From a checkpoint of a small transformer trained on Wikipedia.
Training: a variant of Adam for these matrices, 508M tokens, 3876 steps.
MLP neurons of a small language model. Each row is named by its layer, matrix (down: output weights) and neuron, and shows model dimensions 341-468. Each number is 200 + 30 x the weight over its row's rms, rounded and kept within 0 to 999.
A block is one neuron, or neurons of one layer that tend to fire together. After each block is what it responds to, as a language model described it from the Wikipedia text at the highest values.

L7.down1068,164,210,194,193,206,215,182,201,206,242,183,179,231,201,164,231,173,169,199,206,221,254,187,199,217,200,181,248,196,212,205,199,219,150,278,179,185,181,237,149,213,178,187,205,249,226,207,228,188,220,189,183,191,188,273,182,165,236,204,191,233,235,168,160,191,220,210,193,178,209,211,238,165,209,220,185,263,212,178,233,207,258,207,188,178,196,168,192,227,258,188,159,213,228,178,170,210,185,173,198,159,183,211,259,235,195,201,186,216,195,209,246,252,226,184,208,212,195,202,203,252,190,159,192,172,228,193,178
Responds to: Mid-word name fragments

L14.down81,148,219,197,179,175,228,191,196,177,231,154,210,201,220,203,167,184,200,222,234,161,194,229,189,333,146,142,192,184,160,181,185,232,255,188,155,247,189,219,165,195,210,158,197,184,214,197,216,251,199,152,188,209,198,168,195,181,184,188,243,251,202,199,198,198,229,238,175,148,142,139,150,260,191,188,176,179,191,237,200,189,214,169,185,205,213,165,234,232,199,180,233,225,267,185,169,180,265,188,169,227,172,175,175,195,246,193,263,136,181,235,243,192,159,208,154,182,197,176,239,204,274,199,200,143,212,194,165
L14.down168,204,181,224,189,224,204,210,186,184,205,234,194,224,186,243,183,170,185,205,174,218,155,202,195,244,169,197,191,213,200,153,168,238,186,218,208,164,206,158,200,186,180,228,174,211,247,262,190,179,146,241,210,181,185,218,188,244,193,198,169,172,206,219,242,223,174,223,218,132,177,176,207,185,196,184,156,163,210,223,185,245,157,207,236,213,188,151,195,170,187,213,272,206,201,175,235,146,173,192,159,187,199,227,248,182,213,176,210,174,177,210,221,135,219,158,174,215,254,227,218,191,210,211,213,233,186,194,212
L14.down503,217,200,215,231,214,244,240,175,239,193,163,173,200,161,183,183,177,196,190,240,168,140,155,143,210,214,170,173,207,139,189,211,277,194,160,220,161,192,199,152,173,177,196,229,194,258,204,200,150,207,182,138,141,184,226,193,201,211,155,184,263,232,218,196,201,214,202,208,201,214,87,207,218,212,211,187,192,179,187,206,237,193,226,148,162,246,201,231,163,240,150,213,187,209,136,172,228,195,204,178,184,161,198,240,207,177,181,222,191,170,193,226,200,222,188,221,245,212,203,230,197,200,171,169,142,187,187,167
L14.down1383,163,180,226,219,161,205,254,167,246,195,188,156,212,234,188,175,172,180,193,227,237,153,168,226,161,219,148,178,206,215,211,161,228,239,230,262,164,240,188,184,134,234,193,177,185,307,190,133,236,179,247,220,207,188,198,221,227,182,198,184,207,206,198,193,161,168,158,183,185,209,206,242,178,216,215,208,209,243,183,243,219,211,184,192,269,208,238,217,225,210,183,201,238,207,211,262,223,199,187,211,211,161,164,204,232,200,132,197,209,220,238,247,210,148,218,234,204,217,215,207,200,202,185,276,196,251,150,228
Responds to: Given and middle name tokens

L14.down190,191,182,238,233,149,164,195,182,224,184,240,167,178,162,224,186,220,212,210,213,176,185,190,249,129,208,189,192,192,212,194,230,195,202,205,213,224,181,163,206,248,232,183,180,199,210,194,208,220,204,223,192,184,215,232,187,215,227,217,197,197,189,207,185,193,212,207,173,218,194,194,251,214,211,164,190,213,193,157,199,168,176,193,227,182,160,230,209,231,180,191,183,212,190,155,197,188,178,207,188,203,155,191,235,242,256,186,209,243,177,201,171,179,234,197,122,229,195,198,161,219,178,225,217,214,209,214,171
L14.down888,162,170,197,191,114,218,238,147,195,183,180,213,157,195,197,229,168,204,214,234,156,169,186,196,191,150,205,188,163,215,211,230,198,224,238,170,183,179,199,149,161,191,197,195,160,202,238,121,144,245,208,180,162,256,196,265,205,167,193,246,197,164,226,169,197,157,208,217,197,215,249,193,218,212,216,195,193,188,220,184,163,184,199,228,203,214,227,197,206,203,187,166,227,199,189,247,261,188,203,165,176,215,257,141,233,206,173,210,224,169,254,224,195,187,203,162,189,202,197,158,252,175,193,207,203,171,167,160
L14.down1155,136,185,234,172,257,223,221,190,220,211,186,208,242,185,179,209,174,220,191,156,206,205,216,233,179,209,220,215,207,269,214,203,180,243,205,183,216,227,254,165,178,155,207,213,209,242,232,177,184,173,184,256,196,267,200,170,226,163,249,212,171,164,266,187,140,154,173,195,222,216,158,178,202,228,214,183,205,198,185,211,277,216,175,218,228,196,189,231,136,222,234,230,172,189,188,212,134,165,239,191,154,210,126,159,241,220,180,227,213,170,181,238,198,196,205,171,204,226,185,198,185,209,162,217,228,233,200,192
L14.down1927,167,206,222,152,199,209,229,200,160,218,178,238,221,202,202,143,231,194,140,186,201,180,191,233,127,177,186,231,156,193,183,205,197,213,205,209,165,162,167,224,194,190,232,204,167,201,214,165,190,222,196,219,248,184,191,180,232,252,142,208,227,196,202,186,224,195,192,188,244,188,195,193,214,236,223,197,246,174,235,160,178,170,205,208,196,180,156,184,189,141,246,265,190,201,209,168,181,224,200,183,180,161,179,205,237,196,194,224,269,209,187,196,177,165,127,210,199,240,187,212,214,131,257,211,213,242,194,231
Responds to: Word-start fragments in lists

L11.down20,187,198,203,187,134,216,182,205,177,216,166,162,186,193,185,219,235,155,164,196,201,168,214,210,288,222,190,175,210,196,224,186,229,205,201,171,190,215,195,185,183,178,206,155,172,126,220,197,238,178,214,264,190,181,268,259,165,201,211,242,205,220,197,217,176,190,204,196,228,232,196,179,227,213,174,245,187,174,200,185,149,236,194,201,215,176,186,201,228,186,221,222,133,219,240,139,255,236,152,247,166,181,227,189,216,150,226,173,215,197,176,204,173,246,273,178,200,139,215,185,170,189,241,205,222,148,249,184
L11.down83,190,236,188,208,171,212,187,177,181,212,202,179,227,191,181,161,214,218,193,203,193,211,171,191,375,204,231,206,168,205,209,191,178,199,221,187,203,215,157,206,188,186,235,235,213,175,208,184,212,197,157,214,195,215,205,192,220,215,201,215,181,198,191,229,181,175,192,186,211,162,200,218,201,197,201,196,208,148,210,204,193,190,220,187,181,179,173,188,190,229,220,196,177,196,169,178,202,217,198,205,237,202,187,175,205,180,222,203,216,207,195,203,226,190,209,200,202,183,217,175,198,250,236,189,175,221,188,226
L11.down293,221,191,233,248,176,225,233,154,201,209,212,212,216,200,210,228,227,224,206,210,167,172,159,167,189,209,200,219,190,204,229,255,206,199,160,158,174,245,134,209,192,167,194,224,187,224,219,186,197,228,219,224,218,171,201,153,207,218,193,260,203,233,170,201,155,166,226,205,204,164,214,208,123,166,107,177,193,230,136,202,205,179,202,167,167,199,198,198,156,207,191,218,202,172,208,197,175,209,222,147,189,213,243,184,221,241,157,165,207,184,186,148,187,221,199,252,217,165,211,229,234,195,169,234,178,202,245,202
L11.down715,195,232,233,152,258,204,216,164,175,193,157,218,260,271,216,198,128,220,152,218,202,172,185,248,226,186,180,185,162,168,198,184,237,196,174,209,217,203,191,228,224,210,222,211,186,217,206,170,223,210,183,144,253,190,231,196,231,151,196,194,228,191,183,191,178,171,177,193,289,226,219,210,156,208,191,202,200,168,111,225,170,156,244,148,176,201,194,224,207,238,227,263,213,176,173,165,206,211,187,207,194,233,178,203,195,226,204,195,182,173,186,205,172,224,256,185,202,177,190,196,203,227,235,216,209,221,165,153
L11.down800,232,206,178,206,225,202,188,173,165,223,210,204,207,160,89,163,155,191,183,235,189,216,163,258,309,201,173,189,202,229,159,229,187,209,128,149,228,211,177,217,180,189,187,191,208,175,185,189,162,210,206,148,203,165,259,292,211,210,226,270,189,240,195,236,211,253,188,211,161,170,239,252,213,197,172,208,144,210,244,210,187,225,137,206,213,149,253,248,170,225,213,209,162,196,161,178,214,214,201,222,203,218,224,214,166,223,223,175,158,203,240,204,212,170,228,204,192,162,177,186,271,163,151,170,207,224,208,173
L11.down853,238,221,185,193,193,213,176,185,191,160,200,208,164,233,260,237,210,227,157,217,142,162,171,233,247,208,172,193,189,217,181,218,209,161,167,171,206,207,202,173,220,186,177,136,157,131,216,176,200,218,153,191,200,179,121,185,250,134,221,233,205,201,150,215,226,203,217,180,228,184,194,253,163,177,197,170,219,241,240,181,239,217,213,140,195,168,167,207,217,210,224,227,142,218,224,163,170,191,217,160,243,201,181,204,157,216,170,141,231,218,215,162,219,209,200,229,235,146,228,220,195,194,262,204,218,176,143,232
L11.down900,175,214,213,155,230,210,196,174,189,209,218,142,176,233,207,175,174,214,165,193,232,260,185,198,229,168,203,170,211,109,169,201,177,190,190,224,237,188,184,201,235,169,186,167,155,228,185,188,168,175,212,203,214,187,232,193,190,188,230,252,255,193,205,145,181,191,187,187,241,141,245,195,186,159,169,128,212,199,258,202,151,226,248,174,158,210,218,170,157,166,184,219,204,111,217,193,228,189,238,186,183,235,192,193,130,179,205,210,244,186,180,215,202,199,208,220,251,224,208,159,224,210,249,212,243,209,171,192
L11.down1029,174,154,182,174,183,216,184,178,204,131,222,215,139,190,213,200,156,201,186,233,231,191,177,255,274,204,187,168,218,179,194,236,210,183,194,217,184,200,201,163,193,150,134,210,191,184,254,176,160,171,240,203,211,162,208,220,172,187,163,177,247,201,184,150,154,184,182,223,225,223,232,215,190,210,210,164,213,205,177,180,228,214,160,149,194,190,163,250,165,173,166,202,224,191,268,245,196,208,146,205,182,211,164,181,128,179,190,184,221,214,216,212,199,202,181,201,154,200,116,169,235,149,151,186,162,196,224,216
L11.down1116,209,180,192,194,249,211,196,197,166,199,175,182,230,188,206,182,193,221,213,267,200,186,203,195,387,208,149,170,177,213,218,202,205,226,167,201,173,163,219,196,222,207,218,180,184,212,221,214,176,253,207,201,222,215,256,207,210,182,218,216,191,229,207,183,238,226,197,173,199,189,221,193,222,182,205,192,179,213,194,219,141,171,220,205,181,175,206,171,178,187,196,250,217,182,219,205,170,248,221,165,257,218,210,177,191,193,203,166,138,205,222,156,211,192,222,223,201,193,141,167,224,178,203,177,161,212,212,149
L11.down1118,208,240,151,227,219,218,195,188,198,206,203,211,172,172,183,220,173,153,199,204,180,209,225,218,308,183,196,177,204,184,176,187,157,206,181,196,188,215,200,229,180,223,227,143,215,201,214,190,216,214,156,218,228,187,190,196,207,222,199,211,213,206,240,183,216,164,159,170,255,168,164,245,192,210,187,215,191,182,182,218,186,178,223,192,183,205,184,211,166,195,211,198,187,185,155,173,191,222,172,188,180,250,172,188,240,214,186,208,180,188,195,190,234,226,253,225,213,211,219,182,208,224,233,219,197,208,243,201
L11.down1271,230,211,185,207,173,193,213,172,199,174,197,195,185,201,203,189,194,207,191,220,215,154,197,200,461,181,173,192,213,184,186,195,221,205,199,198,188,192,171,226,214,209,240,201,211,195,216,201,179,175,174,163,231,205,198,175,206,209,214,191,245,233,202,202,199,198,165,174,187,170,179,202,210,195,210,172,234,191,201,195,210,211,230,221,220,173,169,186,213,168,193,250,194,195,215,184,153,197,243,206,237,211,202,200,219,166,179,192,180,237,197,212,203,199,181,177,209,208,203,202,189,219,235,223,202,206,174,182
L11.down1338,204,194,145,187,244,217,202,156,237,187,191,237,184,174,190,199,180,208,226,207,256,152,193,232,236,204,151,193,191,203,223,123,210,153,174,214,187,158,216,246,261,156,235,166,208,215,167,193,196,206,209,188,156,228,238,191,189,152,177,237,216,161,158,210,182,235,224,169,185,159,216,167,184,253,196,235,189,186,206,264,213,206,200,210,164,182,182,129,163,159,201,246,222,214,180,157,187,244,202,181,181,216,199,193,176,162,123,208,179,194,204,236,237,206,215,212,206,169,205,179,144,186,212,197,202,230,170,200
L11.down1374,254,175,170,224,186,227,180,210,253,165,206,228,191,203,199,210,200,185,191,163,209,214,213,225,281,222,217,245,222,177,224,241,229,183,163,171,154,198,200,208,183,197,219,191,229,172,192,218,198,237,203,197,192,210,171,243,182,177,256,154,184,199,185,199,208,207,187,123,205,209,239,223,162,196,172,170,185,225,180,199,204,224,206,219,180,177,185,204,158,205,242,198,206,189,189,251,159,231,169,175,195,212,179,193,212,212,224,185,197,190,151,219,219,207,193,176,224,203,118,171,219,165,145,204,235,204,259,207
L11.down1415,172,195,193,214,172,213,182,187,204,198,222,234,213,189,192,243,260,244,171,202,260,182,200,239,232,208,217,159,218,210,211,193,204,210,149,176,159,278,239,211,190,189,139,159,180,219,147,236,179,204,168,209,185,182,220,173,176,213,205,187,224,253,155,242,227,214,202,167,153,190,215,171,216,228,211,169,139,156,218,208,110,207,239,251,204,170,217,236,196,210,194,242,211,226,238,210,204,225,173,226,178,212,210,174,229,181,246,175,168,206,198,204,181,200,210,224,188,181,228,209,209,206,210,201,191,232,190,228
L11.down1479,193,204,213,170,257,198,204,171,172,250,239,220,223,221,203,215,199,159,187,217,228,209,248,185,267,198,159,190,184,180,216,257,197,195,121,178,171,210,206,218,201,150,245,223,211,226,200,202,177,202,180,160,243,181,193,188,212,172,235,208,203,215,233,189,208,184,189,200,151,208,202,212,194,191,193,181,195,174,173,198,234,173,198,232,197,193,201,177,198,251,201,233,206,198,202,229,227,172,175,223,222,184,228,199,230,193,174,197,184,196,224,235,178,160,188,182,235,125,216,210,202,160,204,225,131,178,133,229
L11.down1991,161,211,290,152,200,211,177,251,190,251,215,165,212,161,174,217,172,176,216,240,212,194,179,183,171,184,194,190,203,174,193,198,220,256,202,199,226,164,189,196,194,193,200,252,162,174,227,235,181,202,230,155,215,205,266,190,205,176,219,222,228,272,174,190,205,205,199,197,196,175,224,227,206,177,209,209,208,224,207,221,170,185,158,201,229,187,167,180,213,208,210,233,262,202,180,177,208,197,198,188,211,182,161,229,206,248,194,187,236,221,195,187,225,189,228,185,197,143,139,207,234,234,146,153,225,248,186,194
Responds to: Connectors after noun phrases

L7.down716,231,199,229,209,194,182,238,210,207,235,231,182,183,248,182,202,202,209,113,145,173,186,164,196,333,162,189,215,198,220,190,208,209,176,192,204,170,228,187,178,220,167,192,201,207,151,205,212,179,182,203,178,212,191,240,169,175,184,243,221,232,213,209,193,222,157,183,172,191,235,193,231,182,213,190,171,213,187,210,238,196,232,160,206,196,201,212,186,211,214,213,206,157,197,240,185,181,170,220,164,228,191,206,170,249,203,174,155,198,200,234,197,172,188,203,176,228,206,202,175,167,200,195,245,104,196,187,196
Responds to: Paragraph-ending periods

L11.down54,191,192,155,193,283,212,236,162,248,219,228,178,141,235,220,226,176,205,180,134,203,199,214,183,168,205,155,217,199,218,241,182,223,176,225,200,212,210,225,192,254,299,185,205,172,203,172,201,250,173,190,173,220,204,195,141,224,205,202,175,175,183,192,217,160,209,198,123,227,171,190,167,166,196,176,193,174,206,195,274,186,190,204,171,181,192,191,220,203,200,194,217,174,156,230,196,205,232,224,209,206,190,256,141,202,206,170,152,197,243,142,233,158,197,199,174,170,197,205,225,140,228,225,217,212,233,169,178
L11.down326,209,138,192,235,161,206,240,228,202,228,172,183,223,196,193,201,236,249,191,213,223,216,223,252,157,256,188,216,210,215,234,175,227,197,160,181,229,227,188,212,186,155,246,242,198,192,225,210,194,214,170,232,196,150,215,202,175,150,175,179,117,190,180,172,159,176,240,143,173,192,189,243,178,196,218,177,174,264,208,154,211,173,228,157,209,177,187,163,199,209,172,196,182,172,192,178,197,237,205,193,176,232,237,233,180,178,220,233,171,207,217,255,192,168,151,172,161,157,209,181,225,194,210,149,198,176,156,197
L11.down407,161,146,179,232,228,184,210,185,137,156,179,218,216,167,183,252,172,253,146,153,196,164,210,181,160,233,197,176,175,208,200,155,175,213,247,230,219,138,203,130,207,222,164,189,194,173,224,214,241,149,178,218,234,204,151,234,200,255,210,180,185,221,242,171,217,232,220,219,206,146,148,245,213,190,206,168,169,218,229,171,203,201,205,279,206,187,219,245,223,230,155,165,202,226,227,192,213,224,165,211,192,234,237,209,208,164,185,210,235,186,252,193,189,130,156,164,205,192,218,192,224,220,231,153,209,193,198,173
L11.down450,232,216,132,148,200,237,230,219,167,210,165,177,199,227,210,221,237,194,198,179,239,179,165,167,150,217,186,225,205,202,218,189,271,177,230,215,220,177,204,176,217,242,191,199,174,196,240,155,183,175,178,217,219,177,182,224,183,201,235,213,198,170,208,196,133,199,197,165,207,187,188,142,180,236,225,206,178,155,166,241,130,200,218,225,233,215,202,246,193,168,186,194,209,222,192,200,152,223,216,203,165,208,230,214,248,177,215,179,225,159,206,171,196,213,207,209,180,185,190,197,265,165,189,183,240,247,189,251
L11.down613,218,233,176,218,155,241,220,182,186,220,125,172,115,199,170,207,234,194,213,190,220,198,151,242,215,194,203,198,164,200,173,181,184,205,207,224,179,239,137,212,240,228,257,212,209,201,172,195,205,189,152,184,156,223,212,173,216,189,194,125,169,176,204,168,199,210,208,193,169,219,237,175,227,180,231,187,195,198,162,186,220,149,209,218,238,238,212,218,162,174,182,214,164,177,244,215,195,221,208,206,246,138,177,171,229,138,200,144,201,167,226,140,156,212,168,167,241,252,233,164,208,196,168,204,179,158,216,156
L11.down693,199,204,222,158,214,207,208,202,223,260,188,219,197,210,187,209,203,167,181,231,180,267,235,155,203,189,165,193,160,214,242,191,193,189,163,273,185,231,155,154,223,183,181,187,122,221,270,205,217,181,200,225,225,215,179,151,171,223,267,169,196,215,156,212,189,176,220,195,210,245,160,144,176,246,238,221,208,193,168,227,163,233,222,215,184,191,114,230,199,210,208,164,215,162,245,209,240,191,176,212,231,236,257,217,241,187,204,182,250,202,135,172,218,209,202,181,203,201,217,215,245,233,229,178,239,175,163,257
L11.down1057,177,141,208,196,181,188,247,167,208,206,188,218,174,225,221,202,158,233,205,186,194,174,227,171,150,207,202,185,150,207,213,231,248,184,210,172,182,174,249,214,237,201,217,147,203,206,160,210,223,192,177,219,196,189,180,173,208,182,182,184,200,184,197,185,158,249,196,241,132,179,176,176,202,230,176,178,168,247,224,198,202,216,216,159,193,176,166,184,171,223,211,158,200,180,194,207,245,252,196,159,151,210,228,225,185,200,189,218,231,218,213,223,164,227,215,182,219,220,177,199,211,222,194,194,198,172,184,169
L11.down1192,201,163,189,182,185,194,174,185,200,201,211,156,204,224,219,285,221,189,225,144,128,181,197,215,154,243,213,202,175,204,195,280,250,245,225,191,210,181,227,248,169,184,204,222,191,178,237,232,223,185,180,223,204,225,160,235,230,251,290,210,205,196,217,235,153,236,206,222,215,246,196,210,187,180,175,194,226,229,168,221,195,191,216,176,233,247,221,211,139,178,262,147,201,220,185,198,243,234,241,208,213,257,218,169,235,161,209,222,172,235,174,200,174,208,232,178,218,195,185,250,162,147,245,228,215,212,204,240
L11.down1201,204,224,166,209,225,180,194,101,200,195,207,226,234,187,136,181,214,195,226,154,135,163,150,154,274,165,210,185,225,216,159,179,247,205,202,121,210,137,209,194,191,220,194,157,246,203,219,188,216,234,237,188,175,229,217,171,148,184,217,188,243,188,215,220,217,248,193,246,205,210,190,234,173,200,194,195,243,203,242,212,189,188,230,228,197,203,193,211,245,253,174,195,205,204,221,188,199,211,218,188,192,206,232,194,242,216,219,196,264,157,228,175,224,208,239,204,189,130,213,250,222,246,182,194,169,208,202,158
L11.down1311,172,169,199,180,181,240,262,177,218,211,251,158,160,238,168,184,261,250,234,222,226,138,224,189,165,252,159,186,179,198,186,169,187,208,225,173,229,188,218,230,225,220,218,168,200,222,233,179,243,185,157,232,240,191,196,231,187,116,213,221,213,216,243,218,240,220,182,210,215,226,244,224,226,217,244,179,164,236,220,213,206,205,219,256,205,169,201,218,242,139,170,175,249,161,154,220,176,229,222,150,218,219,179,153,184,174,237,187,199,192,256,240,199,157,236,207,224,195,190,284,187,153,204,172,206,166,228,248
L11.down1412,205,171,201,146,196,165,244,152,238,240,148,251,170,174,212,191,256,214,211,120,211,172,201,194,152,219,209,197,203,214,175,216,226,176,194,223,153,135,218,188,225,215,224,236,193,202,246,200,246,193,242,276,201,239,196,199,166,166,175,183,220,192,173,162,152,222,241,220,193,169,184,195,131,202,203,173,177,230,157,177,137,177,163,229,196,204,225,179,210,172,205,187,219,183,198,169,179,257,209,189,223,171,252,259,134,165,192,222,200,216,197,200,223,165,197,204,201,207,232,185,195,250,176,199,223,262,188,187
L11.down1546,187,226,172,194,254,203,200,202,202,178,169,171,148,166,258,227,206,193,163,181,229,189,198,208,228,294,171,236,208,233,247,207,211,223,178,227,191,224,188,222,184,256,170,197,225,159,228,221,210,194,233,255,203,231,171,243,144,211,199,155,252,247,242,176,179,185,190,201,174,185,200,202,205,173,184,217,221,255,191,191,191,172,227,215,212,214,156,192,213,193,194,187,196,174,150,244,287,215,195,143,239,204,237,188,141,230,188,174,228,179,217,190,173,245,179,262,191,175,157,263,222,163,203,214,198,190,213,271
L11.down1646,198,118,197,180,198,200,167,155,214,185,218,165,233,157,209,206,222,178,249,146,197,190,217,183,190,268,228,273,254,182,188,240,288,238,156,224,254,142,226,201,244,216,204,221,208,197,228,217,230,196,228,201,185,201,201,166,190,184,237,180,268,249,159,206,189,208,215,185,160,212,167,238,190,182,203,207,237,220,195,165,172,192,192,217,169,238,135,201,195,169,221,210,200,180,211,266,214,221,168,213,144,204,204,256,176,209,198,242,218,228,172,208,250,218,169,199,157,163,160,181,199,167,212,163,176,224,190,196
L11.down1650,199,213,229,210,200,252,184,244,201,207,188,213,256,203,263,242,190,200,220,217,172,193,201,165,46,226,172,218,175,186,235,199,204,200,205,276,172,184,169,153,196,208,132,218,204,194,216,192,208,269,240,256,230,242,166,214,180,157,191,203,153,218,197,174,186,205,196,157,219,255,198,164,192,169,148,154,257,226,195,178,200,223,203,171,212,206,183,189,217,190,247,177,184,165,200,207,173,212,270,142,171,183,197,238,194,168,167,224,207,205,130,130,200,209,191,225,223,243,183,186,214,155,203,221,213,143,195,221
L11.down1727,192,186,194,113,163,178,182,191,194,221,230,300,215,218,179,177,172,188,162,216,196,224,177,220,176,242,215,124,171,243,180,222,206,183,158,205,240,140,217,189,218,231,185,185,169,180,178,247,225,178,155,211,209,224,204,170,211,162,190,248,238,230,199,190,175,220,194,146,168,201,194,219,210,264,139,196,210,241,155,218,189,218,195,245,170,283,236,191,189,140,164,186,262,180,215,181,237,166,193,212,182,186,187,171,167,173,240,228,222,198,231,194,231,220,243,170,173,198,193,192,198,201,223,191,236,224,193,183
L11.down2036,216,134,225,262,204,188,224,184,242,142,209,145,204,173,253,229,152,220,156,197,172,182,250,178,216,142,184,188,190,278,257,238,185,224,222,191,168,205,145,218,213,189,182,171,182,176,167,202,216,218,151,207,172,204,163,169,217,162,231,172,233,191,169,147,186,162,233,225,242,243,168,182,228,177,181,239,149,248,136,179,203,184,164,138,203,180,203,218,155,192,185,185,219,244,228,235,155,237,180,214,194,169,244,169,219,219,178,199,224,130,117,214,193,227,238,202,208,255,161,163,234,181,188,244,162,193,213,164
Responds to: Mid-word proper-noun fragments